Part of a small language model's weights.
Size: 5 heads of 64, 22.6M parameters.
Architecture: LayerNorm before each block, biases.
Training: a variant of Muon for these matrices, 452M tokens, 3447 steps.
MLP neurons of a small language model. Each row is named by its layer, matrix (up: input weights) and neuron, and shows model dimensions 32-287. Each number is 128 + 32 x the weight over its row's rms, rounded and kept within 0 to 255. Numbers have three digits each.
Before each neuron's rows, "fires on" lists the tokens most often at its 100 highest values on Wikipedia text that the model never trained on; "fires in" lists the words (lower case) most often at its 100 highest values on Wikipedia text that the model never trained on. A number after a token or word is its count.

fires on: "a " 83, "A " 4
fires in: "a" 87
L7.up735:091127171122142143172097102187143105112165101050143144114097069168143131143116143143178129135149106143090121131133135136135154169164162143151122165165168100158188103117152152087150134126089110175133143111127148124186109077168144186075114145115162156150089095132102171174122117152154092095095092105164194142105169130152146082101190157125114148143097113112140172168095138100073091115148137123096118120113123134127082071105093140182084153102153069084147142150085146088075059135160125112127111170106111083134111065139144162073101108156094140109130146183127142094195110245125138122098140080077146153164121121131148115054143094102142113152135099124159152132107168153126102109173140127099129120140113099139145110082070095146131131137162124106133138127152128142114146128129107

fires on: "at " 18, "the " 16, "County " 8, "County" 7, "of " 7, "Carolina" 4
fires in: "county" 19, "at" 18, "the" 16, "of" 7
L7.up1184:144128207164123112157132088102122107113155128133127114140100125144120169105132149160094168121099150150179125127166105080094139167142087197105097145158130175090136117152082089092074099139094112123152069169113097135134104109083122082066087097150094171107157156151102082146130115139082072134111106112175150137141082128153162115129064098133107176090125161148185110072160157119143131140173086127057217104166214113133126171059156119108099147112150133049174152137153206184192089115100090169154130145119158145171193100085115093099120142119182101119154128108179136168088103079128090137160170183163157092141111133087121113126114136183175120206182125103137143152119128095122081142170113060079155145092115162126190131110144123145134090153084116151083154174060133145135099103117136

fires on: "as " 67, "As " 22
fires in: "as" 89
L7.up14:112153124105160105181112109159079133134096122107173094110119155089139193164088127175097096167085118127138137104173097147113160148132089149175131103159093141104155056101157152149070064140136133109120135132113129157130091113130152220117162154147169102145086157115082084150127105182176078080115126174110118108130172160136160129109168115127106115202170109197119075178054156125090103136116121139112157075165103125152154123104138142092184175170163077110149153145088112168151121122146122174167177132139172126149094069141104148101113153144096118101085140144113170058141180125136147151113057089098136137173056116119121119111092139099033149147142151126159179124132160145134160141191135082148167072127144095133151173157140157123133142129108085132141081147113065140086128101144152

fires on: "a " 100
fires in: "a" 100
L4.up1081:093132140117124149161118108169112177164182144074099155137100140102050160210093084105095140149119126157092151097122097136142145174158157093133180139138110144128110102116082158103106152131176071124122095109087117148141092138151182119169098104141138110133110069094122133120162119093148123096116136091160171128117128122139133152116124138110137164078111035102143113116102200126168145116103133100138123136116102135174120132116130062116087169111125116108147095135151188089111099163128098112107122087099151087102117117140109114110093077171124074155137117150123164167151116176125082164140152108132150162197094139160070078095118113138178145160110108093148201108073144093091099132191073084095193156158119093084104120116109084179131174147133059121107100189146099132112080138138175

fires on: "and " 29, "was " 9, "not " 7, "Website" 6, "would " 6
fires in: "and" 29, "was" 9, "not" 7, "website" 6, "would" 6
L4.up1003:068116101069170109189125169120123172115103137104115142118144167075126164138064147080112089093119101128140115166092128116156137166170134117161143140109117139152151056157061108109134091092063148124155088154081135100134109098167113165117144128171103116126136083158179125115159117134186140066128125127168089136124110112091134112158118117108141179121184130111078176130119156079107079159173088113123118112149150061147173130147138096182170080151150104141127155125098104079101122137084149143100091112103082093133225090081179104088159127181129123181125144172160145180165163147093163094209116104111154127150098144089119083118172150125165177092121168153171152119123136098110119130146101126098130135181174161145088163103103055105139184113120124135114163159124194183117160072117139

fires on: "a " 54, "en" 9, "ern" 6, "A " 6, "on" 5
fires in: "a" 59
L5.up933:202097097151074149167133114143167139078153152065107215132092124101137141160104161093145140094082087108097101184104098190176110160145131127106126156163105172128107142133102173113132158122113079154138135153102168154100149113111161127122120124123166095160140161087149069134144141118085097141127096155138152104159173134112091125086157142215070158110152172141138148123053152069102108104146133081123101120079128146090146147169122089179070125116146179127194119094121165098129184122143118102106168134157098140116155133089098114122095095091143144156135054185124066133180129123123108115144189143154138127106095071161093097124074101140165078151120101094155166110113175116116121097107072179139164083114174124163117097109123085145041175084138101099085095181087155154096106174129076

fires on: "at " 62, "of " 10, "with " 5, "for " 5, "under " 4
fires in: "at" 65, "of" 11, "with" 5, "for" 5, "under" 4
L7.up1115:082163102154132147147090123128130223125132134133103092194181154122102126130124139079136076120142101072140135081138124124146143142091116175113086129124112144110152131138102145107088141167137115172144099062169155118099097151135121133127156111123162099078131175158159068158148117151111137205069107154152134169102087119127178115179116095197184127174038135123100172105101135183157130105093165129102144064140125139135150094142065126159104107178110135074133150182143140162101099081106088100135089118091162139125096132142157108066116115149106135125137117121100156194107129138154082128142150161186137153123161135057172065080110080127166135103158128084133138168156147142104137086167158134117155135117117114167120116096141152162178082177119137083147160165137171100059144069103129

fires on: "to " 44, "on " 23, "by " 8, "between " 4
fires in: "to" 44, "on" 23, "by" 8, "between" 4
L4.up964:152126158127154106092172181099103119121126151142122120144153165129121155122120146150099131056147113156152119179174151171139109129138191103105136140105109134107212078101119098140136120055155097147114108119131104110135150126172115095109158122153119160150135157124104084161059150136079108131122094138120170073171157196169111109209127190126088177138201175190105151116149141143148154155063116120057134119111141098129134120188124112152127076108100146047086162115095104112150170096174107145169105206122152139162111114076155139115088171149120086176133116077105137121086242117154112098099165128102046113098116098156080131054103087138080067107150132114130076164147102119121116111158130129164119097147137155145159121143128126115115095117142144050152061164084150096098157107145126

fires on: "as " 93, "As " 5
fires in: "as" 98
L4.up1276:128179118107198139157165131129072125127172117150113122103109141102202140154121178104121081167123135099149123072076117111135126105162169130125156140127162122116123102175103153131046122151109122060097155185193196122128157136149150135059119119151137145113171144113128129113115156161130112090140131129138187140101197119086136160115215126134149142090103115116136128132073127109117101128133190100156075147160114127178114130115153145200129119070131136122171107115164135143093090152145103084143141112137114137096088098135102119136120146111097076130113086111064092191150166135117180137154163078097107176152085132160091095217146110164125097088137150042094110082140154105076118125167164079151112067100091091090147135087135139123143152195121078118101156089142019138142082044119107

fires on: "at " 41, "the " 8, "h" 5, "a " 5, "from " 4
fires in: "at" 41, "the" 8, "held" 5, "a" 5, "from" 4
L10.up853:106149116104095132137136114154133135143136146118137176164124188110138148132108168124103156132185123126140099127114107140146110129171117136184119160179181142123142091110101168110092080104135163162116042155182102075150122148121102081099149145118115099136138123130117126166118111179146076132128102120143135073138131106137120138152178105194125083109135114052074163076106176138155133101146140115157119116082085083095078076122114146132090139131122149098154149174123153109087111114148116173114135091153080089146175115194135164084122183139124098131166083168192156138154180085158106101144133077133179071154071126103147085099129099069192123137129143075186134136124075117150122133081147104133129197179103135126149119157159147146107179148190076101177136142125093210090069138110156

fires on: "in " 53, "directed " 8, "by " 5, "Preceded " 5
fires in: "in" 54, "directed" 8, "by" 5, "preceded" 5
L7.up1069:188138122131097107098157062097164092127098170096147138109134118129134150131082132163110103166101082138143069123143130162125181113151123091095151149107144144155153173150132096081158116124135082102125108171140163160162194100169195128158165205153127117115167148153168064135086100096070101101116152114171164119094154138167125153141143101093167099125173164118086111078148117124191112163135138123156183084160079165102123175017072171098144124144157168142112154079098096105139103086167149117135069162081124134121162136123081102149184135139131118142130083153104119070160168141115154135149139126122138160181128205108121079112102115112108131085157145152115166113117145200189117082076114064133120107126080143098074132152178130143120074078136058138136111089082165162127107060147161

fires on: "of " 61, "at " 18, "in " 13
fires in: "of" 61, "at" 18, "in" 13
L5.up1098:108090132186208190144119126123141094161158073165136095120100123115153181154151074142153118101089094065143076077125125149130136103125148167150134186087149097128116120107106126132097149146148104134106156120173162139156097118148169164184141080091118143083104114131109077158119129108112067146156086051155118146132100175193126147140105112153112117150098153139143091096156195089152160146127093154151146073167188151162114107127096095065076171177123081088151105077141124170097142105148090144152127101143179100088122127122054192150072133158135088142102139128159138116154147114141132134076165143145131155174147125147104084166145017123176139157142079075088129111152128151137116165104112075142144168157102179159094110113134136107176163070076164120124154136129191177171180051096153

fires on: "it " 17, "was " 15, "he " 12, "she " 10, "He " 4
fires in: "it" 20, "he" 16, "was" 15, "she" 13
L11.up614:129156095135057143190127168091102146145063201101108154100120059166145140139141120103131138123155069137141136142152132062064140080157129182127104174132112146162166063098164140138088128131091105156103039198129113125086126110146163129176130139126089088080162146131103162093180095165142095152078087149156130077146143113165132139162086142153152111109112082172097109078137184165138129117155166152139131144163152115117099140156147106156141152137122103144142170093132095159179150116105101192132102127174190103134158106170100123148175137067135162141141130160104151111094139153109161084101112097118173110118125145174209131121077167096141113036121147123110153162195127096118139141188121122165136100073193051124107163107220148129131162145132135122188049123095177133145118105096117

fires on: "He " 29, "he " 14, "She " 12, "she " 7, "It " 5, "song " 4
fires in: "he" 43, "she" 19, "it" 7, "song" 4
L10.up1112:093158097073072131135112118099112149119132158157085122079117156141125132177118123128138089110158134112137109132116070143137144109089198144126082140139141078212134085159153148114136169068082117086128133185198047094154185153110170171144156125124187122086098133132107182074101069111135095152129146100198136106099144127154141096101099101104134152138128128071166094084060171118105130135119108092207198132136125187139132106169163160161138124126119173094138119169074084139098142155186112142111135166130175111163130169140130115146111132142122124165139100144103150103036063094112123154093103040119182175149189046129150129147121065161131115169115190099125144141192137117103161145193082217120172160106133098121176126134124091093185148129120113148156110160118130167145136151159096

fires on: "of " 60, "to " 14, "from " 9, "in " 7, "for " 4
fires in: "of" 60, "to" 14, "from" 9, "in" 8, "for" 6
L4.up1225:150113167192165132142091188096167145123123124132152143178100150133122125198131110135217129123147175086165114163147126116135124157198138098143150092126127153162113118109083125170145115073173109088136121095207195109176138141170158118135129103142115139077147164104057113149123080093100111174119149109145069214141087134147132122156087119109156117131093117135143123121083087077151139151134172149133162120140178079120133105116060073214056134117112145029138061136132113158136163131128095108084111055114134188109117128155081125141080128102198147145179123094102126109133153127119119097111138166127113203166109154145081141149152070089167125133119128116186179184126130105138095172205108112129094130100117124088133173096141112105144136123113107129083152114155116118173130112161103

fires on: "and " 40, "the " 19, "of " 17, "or " 10
fires in: "and" 40, "the" 19, "of" 17, "or" 10
L4.up337:109126107163127127108160133158112112167076057118156179155095078140122122060190088158172182100187099130124180117119142133130117153119129159151157148171166152051152145200127125151091151158156169081112138129089189132114105133097138100121101080117161131138115187110096117159147160107115095119129089134110132143152113105158173151145109137211076124147114038168121130088102134058115123162119126134146144122134128138141185147082113150095089080135124126096178103091162157188148120122132124104155102121106183072179101124142101144165149144102175074108186074170110070149126105186086195163138152147068165143081168109122151150132126103120145138104141116087126066122112119110136106149169103104107100175070176153131097126143065123079163112107101151162144128182172103115126106158174160

fires on: "to " 48, "by " 22, "By " 7
fires in: "to" 48, "by" 29
L5.up11:093137152186062101130108121119102123112090182135084084195151128139117132056090147099137150177149126159101137109122101166109130121186113119211144107138107160121126109124152115120132147141092079168134065080167062134126140134116180121156136120090083131124149184109142151102186136098146121195169158125056092074175166144174187200170064084144122174146118159135137167149143099109160156151099122102067153132187146107100152177104130118117121164132095121136085144132125157070104170034132146144127134119124206093106110143208174074136102148146116148172179104103119174070118144174138123104084179102138109135125141070089047071086126101097096060145117112104112158133174120104170099181139110145092124140138121089144129171066107082135125083170082181135119159125100143117095153110109187

fires on: "at " 35, "with " 21, "the " 10, "At " 8, "from " 7, "of " 5
fires in: "at" 43, "with" 24, "the" 10, "from" 8, "of" 5, "around" 4
L4.up873:184113097193173134056136101139115112154108089163106147106117093113124137148090118112138108139087180103155093178119065111141094122166099141135107112121150214102180171140083143137160141174130128157150082136158138115164097119182114120160155119188129077143139098155144125099110144125119102121113146106180118131146169094141090174218043108109090141116120197095089096141119063167164128168109188147168161124183140067147141117139128093158083146158088094081121102109137120120176052133140088125121164154037055092060107096159099112106218176168101106122197083062120125093134107096133126134115135140119128155157158058149106090130124115129090117153135163120162122103080056086128155145150125156095126116108171146127146186120107085098174159149105205146120134128174168144072160141130106

fires on: "to " 19, "at " 12, "L " 10, "the " 8, "At " 7, "by" 6
fires in: "to" 19, "at" 19, "l" 8, "the" 8, "a" 5
L5.up506:116101156149089069156136125164180130147156109095138118129135086136120185103132123078154061127119141153116079138148114137140101098171122132101114124169111164077141164173099117105104105194145080140080154158173158112172095123112075162143137143087108094094163141113159103077136112087149070142112088118093133123121172091128192156153143164098108164115110159190143180133186116070188071111150089120125153115108152077093088129166155115210119116170100151127139109112147148097127100106125155112158111093121108155160114119147103121124097185161120156163145129139095158192166099106167148139125132091110096136141146152141101124147129117113102130113067150155165104100070051161147143157075149080159095185131048114122147126162149120167140103151155134099191189161119121183065153162182075

fires on: "in " 34, "as " 27, "the " 5
fires in: "in" 36, "as" 27, "the" 5
L7.up992:156131166087201116137096143118148097135132104116115109204144198081142181097112117176100177122148133107117081125124072161129193093153125095107110144115163125154126098077099187141099137062162181089118103169194114135134185162147145132155157152146082103138094162118128115159094154126136128118145123177109108158099123108112121137125181121136147127099116114100152158112089154131105158150175112118164120082166107146155111150123184148063093158157105086162213126158126111160144098133139104108197110082119176133143107129079124127134148131139084089133155115086140174125063163139170092127089159094102117119123134126070139054126104122044074111143124102086140134164178125132119135194114150078088125120146128180138138136123129078103044117135099108101151145163166094096095116146086169

fires on: "as " 23, "and " 16, "of " 8, "to " 7, "other " 4
fires in: "as" 23, "and" 16, "of" 8, "to" 7, "other" 4
L5.up808:144162110126063121069087180156153094073105123172107135105176119112143149098169100107104149113149112101146118111055122171160111115172104137099126125048161133137211097148171155136096148178119118117190116182154144137132079134133140140089073151094098107086129094160127159111058152091033154165086081115133171164097137165156113137125124166098105126125173117129115091146141150082137159131133151098158122124140192125099128042174124127159117160169076100170136123149118113188161133178073089142158128157181155096188144083162096136161173162165137127129151103115135096140119106140090095116163078149078113110099164107181144128109127112166111163110114151115155118132134123095110158123155105115141135116107105215117157130122098095099185146119117093130119091142142167101093184164092070

fires on: "in " 92
fires in: "in" 95
L7.up527:080131127173129174187154070177160174153112138109125156112131141101121136090162131127086120110171132059095144140152102182141138105134116087128137119119137145143108126093152159136152171147102130109170067094157139141088150094110139146086103118142105116147120200174137179162126132128154179152171129124116109097167084135151101165128137159117145133187178166129160135110110077065116109130158123100131125116144122125107185161026099157121074116143124080107212129166098214157122116085191089111158053125145114153135125135135088120112138144130123171093144054126142174111159134139136151112127199143151131156107132103161048118119110067111122104120155120072121136151160124141142107190140148083163119103083135113076070091084127054122094087095134137176130126170093141146132121054108159

fires on: "an " 76
fires in: "an" 78
L11.up1:108110152143176152112156105100075092140166132119093083148083055121168110133154149083103096146144154126144131128098113153164190125130116139155142149120104161111103188160115161105092170107209118119182154149148093129119117172164202147084138150094160127104103146119157128100099172074121089114140084108138181137107169106093075082120101057126127057127106128057178088143143136138106093135125149140120158095174126147092130126142059131165135142116133112088128109169114106135119103140116090198157135159146095113087142093164100145131119144141131135113116129081149120184178143110105131085054087093124099121136084193131103067177129151179085139112145238086112158148164162097118105161080244140100099080130102133131113174154188114092168098136198185133127169127181114163109176178152073

fires on: "the " 34, "by " 13, "became " 10, "to " 9, "P" 4, "on " 4
fires in: "the" 34, "by" 13, "became" 10, "to" 9, "from" 4, "on" 4
L7.up229:157088153134069141119091168107205150139122127145088173152153134140108098121129134176111118113145098092102102076101157126164121108131113158115133147150181112184161075119087165242125133104122160177105100110116136100108167140129158130145152110174109115132118151000106042144150128124090136095079119104144127119169110118130098100189061164147120154120123131121109112169140116139202143173169139121173136139144167110107088169140112072142103092138144174148114105128145101116127090138154092129189118204100127117112137087083120159104149170122066092130128104084189178145163117113079093074129144086083100135168126166129102127076074085108148136137108115088114102136177114169136185112134149157118076110173090112187177100146126088213175095146130117118102168147129140149074138086143130

fires on: "to " 16, "at " 13, "in " 13, "from " 11, "an " 6, "on " 4
fires in: "to" 16, "at" 13, "in" 13, "from" 11, "an" 4, "on" 4
L4.up371:187119171118142137064139114147144065192062056160108118121198085179158165149150145149114134128142099090151152113156096122132153162178116149112159104114164095139171113155154127071127115170144159080182091088145089166139105130158151161160125135118175106125097103105110129115107095191050129111177132118148169162107148114165132132124160062109133131143164102126124089125092104076130167126048098226136095098150154107162134150100110131123116125112053162092133136107155154176103113149101112104172108105100139060131107088184131149180152123153141155140139147070150103119127156166083172082088143137108081050042053131143123115178117162108093108154131134065149157147160116148097118172195139115134121171195145144140116120144125122104139142175178101161098165065176121180105163164119117

fires on: "It " 27, "He " 12, "it " 12, "who " 10, "She " 9, "and " 5
fires in: "it" 39, "he" 15, "she" 11, "who" 10, "and" 5
L9.up743:149115101148118102144049167116096132126112196106076140122130170102086141165152170133110138152124152091125144159124165168092101136118120152094049103095152110188168120141122116107155135135115078169121059161185027168114167071104182145090174174120097114099104101138087162159095134108170101142120175084117090056103121154103062086141122157120077114110179136102131047092055131067086117119105118068166116144157181137113173142122081108146124102137151130108105170107078161086106105114106125135090103139150182111134140110097166100133147152144100145131133146124105134156126186119121144093068109086140176089149135116133129126121135158127139125137070191116111177146150081167109120093124185111160148190154176124184212138148149149106137060108160140222128126120104145169152125124154181

fires on: "was " 23, "is " 17, "written " 5, "non" 4, "Un" 4, "located " 4
fires in: "was" 23, "is" 17, "written" 5, "non" 4, "located" 4
L7.up433:098159167105139140172162088167127094154120154173117127127159127153117109153113106140101137157228122169160090110142107189150133100077133172124067180140158203159113109143097130099113078090098192163175099112146162100141128103090150142108186130145106092168153079144129044099181086078112136178091094136170106042136148163171036188141145144068107164104139120110188096122121144177158119136124102115171115095096138156089110119148098078134109125121101105114124209194109135194110120065126095070102120100144101143119153163132116120117134139124128137098131143131148136134146101157093157110116115144184072140137092156079075166099148173112182158137097151169168063168177155134128140120199101114083192170138128137136142164157092116129093162084104076094100076094135102117141125166172188

fires on: "in " 42, "to " 26, "of " 5, "for " 4
fires in: "in" 42, "to" 26, "of" 5, "for" 4
L7.up567:143181134152095178103127069152188164097114130139177134124164127021139141163139133139107107086148070102060106110138107148131147127136080111166173106116081165104148143110120126113119150141145114131145091125115146199096145083098131154117111162071124123150205145125118115086116113104130154095091106132114153092157092099135145155120151136112147110113131156122131065157157178093106105166161093133082167133130134098166168141150134135133109094125118140109173071152068114116140103138099092144105154162177084125178173122161155100134127138115146145073164146069160131111059176094132163123156194123061124149089113133149038066124145144095096104094137129113117095164148108137150100207062108156115101152139125136099149116132161162170149101148188117087112135187139081132133166159103123

fires on: "the " 83, "a " 8
fires in: "the" 86, "a" 8
L7.up884:159180150149177071085160152125175143095121109105082137146181137175044198136100132113114141146144121110126064085098123123131096114122113113116134137044153165129145088073113162125119131144107116149170124146158146138131168058157111077082120129150088105203131139159092094153093108116168123129093110131120161136037057180140129152138133141176115130117103165108098136164122061111132157126063099145134132126117073091181092131152052171149103131143117102129119144130117094110132154126152113120116141111144119074156118121147095183198211142124106066096137087085144180106101157143203149112088117129080066181165134166113133102098131103076062103135089107071098103166125139174102119153129121106115167146149133190105107128146124111150100173073125107154116138180084109150113158091141124

fires on: "in " 52, "of " 13, "to " 12, "by " 4
fires in: "in" 52, "of" 13, "to" 12, "by" 4
L7.up787:164129139127114138157165114058128093120117107131152106144119124087134127121128119127074126105212178078140097072131121124203142098117112127109125140085143145188160094178158112103140196142134120105042083132137172197135181132149163122086072204137078184107113154042147149166068107086151138143090132160150162092154059051149114179139056122137138108074112156167091129155116131080186152174163139145122104101133110110106121123125120154104068170132109139112145134089157157112112139101135162130128175127140087149200148153124144152133112141123131157126155091122163156091173184085150157126148149076147122122088144092155128134098146058085138126131095165103148114166109078132174211152126136064125116145161087124135098171114122129140165124135090159142156083161096110139120158079113193

fires on: "was " 57, "is " 13, "were " 8, "be " 5, "went " 5
fires in: "was" 57, "is" 13, "were" 8, "be" 5, "went" 5
L7.up618:096156125122110116092115140121110139091149150153145153132166119138099154146110111106104161077167141118093107077128168132189178096114194129132133138085158097129062111070085144151135113082077177118141073156150087116140125112127099167199100149139122110173177083120131068146151098080141111071088105074097120139149102183178174148116136061122182159108096196048156129115131107119148186121124049132141120113128116143163082164157079088131174136129136128109161139147120113150086103083111128150130131077155175099080147122128111146149164096128161114085114142106186193102144120171115085180153101072148151146116124104121153080114089154044172155089151167088107113170094123076155165095137147164169122114116152158141135159095130098116130156109098156125110121153176107162128128178166170

fires on: "of " 20, "by " 19, "to " 8, "with " 5, "the " 4
fires in: "of" 20, "by" 19, "to" 8, "the" 6, "with" 5
L5.up881:113140089147116126077133110103147126126102064182116140174177033101115155113067102124144139132118124142158071090159140098111118102128086118092115109149154142124123086194104120094140129170135109092123082110120173100174102159110123158066064120189099132140133233162128123143113125114152128201153187150121097109141087117168129085113109117121149189106111193101110093096120145066163104139168095086142135133103105125138126102196178168119142150113113072108111130107139102213194105142126155177112145095158150121123138098129160105105169102078137146162144069107161140099219151114127118114115205099138118145164163120142111107137211111159106145090118103098131127123160092149186114141117100129135156194140148113103111105054135146068102055100084131047139094180135178104091139123122165

fires on: "has " 20, "with " 18, "have " 12, "had " 9, "of " 6
fires in: "has" 20, "with" 18, "have" 12, "had" 9, "of" 6
L7.up670:096141102132163117164103047192125160152123134159136133070127097137114150174175148152161112099147147121133120094115143146137054071154120123096147119163100139066129080124130129104122074103075138160088101181148109096163140080107118181144160150138139131101151162146080090111076156183079139142137116072175188141119127122138141132158086095185145156134108097174112150089125076108116134182097190120123126171127120136102172134125129110221098164136117168130059163140092101213161135131144152132119158094103133127099104135114093068125185099118183095121145177125131124134183125126171157157113156130165046153132124086106089139163163126148105040151184118089137174136098158102121133125070134142115191125118176090146172083069130102110085115053054088088050136150202122165105161144131117

fires on: "and " 51, "with " 7, "the " 6, "to " 5, "by " 4
fires in: "and" 51, "with" 7, "the" 6, "to" 5, "by" 4
L4.up273:122081146185107142080165141197136137123085119091091151106075158139150117084137124185110047191157063167194168156125129094164118120100143142070163142085120136141160131046088112134090122138096132101161143072165144123170084126111107174180082110132110136124148138158147077181134160097122185120145164077101096120164054162156093148104147159221124129131105114187099137106129141157154120150158140142143166152126112131126132125118115177111164118116092167100154087103111131100095069158122132142194164137089149155135140130062145164122115102145132125118143159113112161065144159184091127132114124138086114142114086144148121147103164137157167130104107209158130149127136167140117115136107115159139116085124088118110183156182191072104143148136156143067081145135123139109085162105140069

fires on: "to " 17, "by " 15, "of " 12, "is " 12, "for " 6, "ass" 6
fires in: "to" 17, "by" 15, "of" 12, "is" 12, "for" 6, "see" 5
L7.up250:114158168166103144124113160199109160165112155140139061142154095093153159108088169142159142098161165122144146149126107128171171169136178084125108104097159154146193083145103128167091118153097133115131111176109101095129051087082153125172143095106085136086120092116110087135177087102101202121120099094110175125181122132188141118097070143165172056164166174115094162088085150056144114118165122147136088113145152163078096083120067107199071134161048117098130106095090130103136093151111107131131152105114158164115141098159167101100113162126174091122076111130080108153164161153180156118107158130170115120157155120103183111120185048093159130122146122126119128154140086093115142125193095142206140130159111119099112092129098102134128164101146174087147091138115154128129162092108117

fires on: "the " 28, "to " 13, "Jr" 9, "Stadium" 4, "United " 4
fires in: "the" 28, "to" 12, "jr" 9, "stadium" 4, "united" 4
L5.up623:111156142146097148178149123086121159127145123137120118133150123145145133062153118133080153126174171096134135103140128118096172143079149161136181169121179128116168046087052100153159206023092123117123108096148136117080152127139200143146109153095130124080136158124102106145137099090156151145146125100120095097212112063112135112150065128142150154146189161175135163146167099169116099085151150095204136126110175101123127097138092111099081147153124157102157112165099124139097147087094112165150150131104125057111158115094104103083082155153174120140139130131137135130170171102148105131140162137083126136083133200178088112155130076118174084170148156106113125067103166155137162142153123135177105104148083110194145096163125081167124210095133136087109203175135157145081120090143100

fires on: "an " 43, "in " 24, "to " 11, "of " 5, "the " 5, "at " 5
fires in: "an" 44, "in" 24, "to" 11, "the" 6, "of" 5, "at" 5
L5.up1138:100095135149158167211120058098131113104151091175068086169108104127150115135099094177142089125170135133146111176149088123168149145137103178158172131148094140145194068117096085099173136137147120101210147129105144110129125129163110111115116106125088130183170172100071116135099105147115136122156160102105081159125094132128080105128113109133106081135143141053157107121098163169189101128106191109126127083126120114105111146184102087190110078139160132075160137169121120138154106121076118195043100174153065114102170129100062061190139117154129107117137123083136138093128140109115108076075166122108093133107173135146133101094089160121190136170129096100135146141153112138099129148145214125150149129091103179100126119092173142126169117172182131133044140174096128157159129173091126

fires on: "in " 36, "a " 19, "the " 9
fires in: "in" 35, "a" 19, "the" 9
L5.up96:127167148116096156151134127130137155133117092136122113163128111121033136129139125139068163133108140162135073203157151148116149173103118045090152150135146170177145127120131175173096101061118152165121090089120177147105070094142132110070150128154124186109187159152129143121105135108164111162137125155128137118139087130185101071071138069167119110139156132103150116101159089121155110119140147054133164082146115122078120188086070148126111116089137102127123083145202157096136175146118142112101165174122138100116074123166181154121102112140136178118144147202102108197139089114112082143168218148096099187174104164133112116145139088140093107177068131123083134115161150129117108114198114127145172175137203098082102104139150151106129085152093099083079109191109072123104119146111156

fires on: "is " 19, "was " 18, "not " 9, "had " 6, "has " 6, "at " 4
fires in: "is" 19, "was" 18, "not" 9, "had" 6, "has" 6
L7.up533:166139150167105165152115094137169187115117066163119213044115112116105153145077114182107138102129150076153076154174105095134129134186139140143138141130120096145158090093049091092091099107128115179186148149100106118128102106171080140083165131139133078129101080086154126106105087130193171117150135093198116135082088115123098126155086111108124121099133200043091124140128137088110126106120132137112133159098116098129080138111140118144125136136121135146102108107155122124079162155100096115141112136125086108176125122144112143150139195143167104108122069160161171150070159097129149128124151134096139121102160117123148172069101108112175140080114079150055119122093163168146137142198115120180091098138130135115197080121174109123089138148099115126168133177132120112105119194096150

fires on: "as " 32, "including " 19, "like " 15, "to " 7, "with " 6, "and " 6
fires in: "as" 32, "including" 19, "like" 17, "to" 7, "with" 6, "and" 6
L4.up289:191148066176163115115136154127144155115087131172137126108134077106145122076079127092130088080104105121178163099128126098082122125145143090098110072143082139146115090106095049130119154173175118187204115216077120075133070116137139122106092111130134141150141165090108210132137126156042128152117154105138081071230135128120082137145109178157160111118146087151144106090101164100195105137128103096167143127135160112082151141154135162167129162172127101159118189163094178173148180088173102158147116111076095129172145146130134127114174125196114150108117094119099081087112140125124129133098125132100133152160111108142141084109132158076123139134156142107148112163148093052152135128112141078139139136117113148084115124102154119126151129101044213151119126181135104095104172112180115

fires on: "the " 25, "their " 12, "in " 11, "from " 5
fires in: "the" 25, "their" 12, "in" 11, "from" 5
L7.up820:157134067110130097129106064134155132098128118106147131155172102113112130200092105132137114115101122129127154139088147125181157096122141134090127139109131143130199096145156136172072112160123183117124081125150098136152103079128168078146131160145137131096203120122125110126131085105162080078128160021123171134124178087194080119170149144184185134144209163166074145108085140115151119088100171128087118113099116091105115125128191129099145125142142154099177099182085129148108125112152074139123106128137077177137144203113186138063108121139212112138089122084183153113119163105084139114127174168110084126158193158115144131117092175059068111148132189092134141177145154165152108113133138133158163110128096101114090084124163153197195164123080061122100143079080090135102115168118075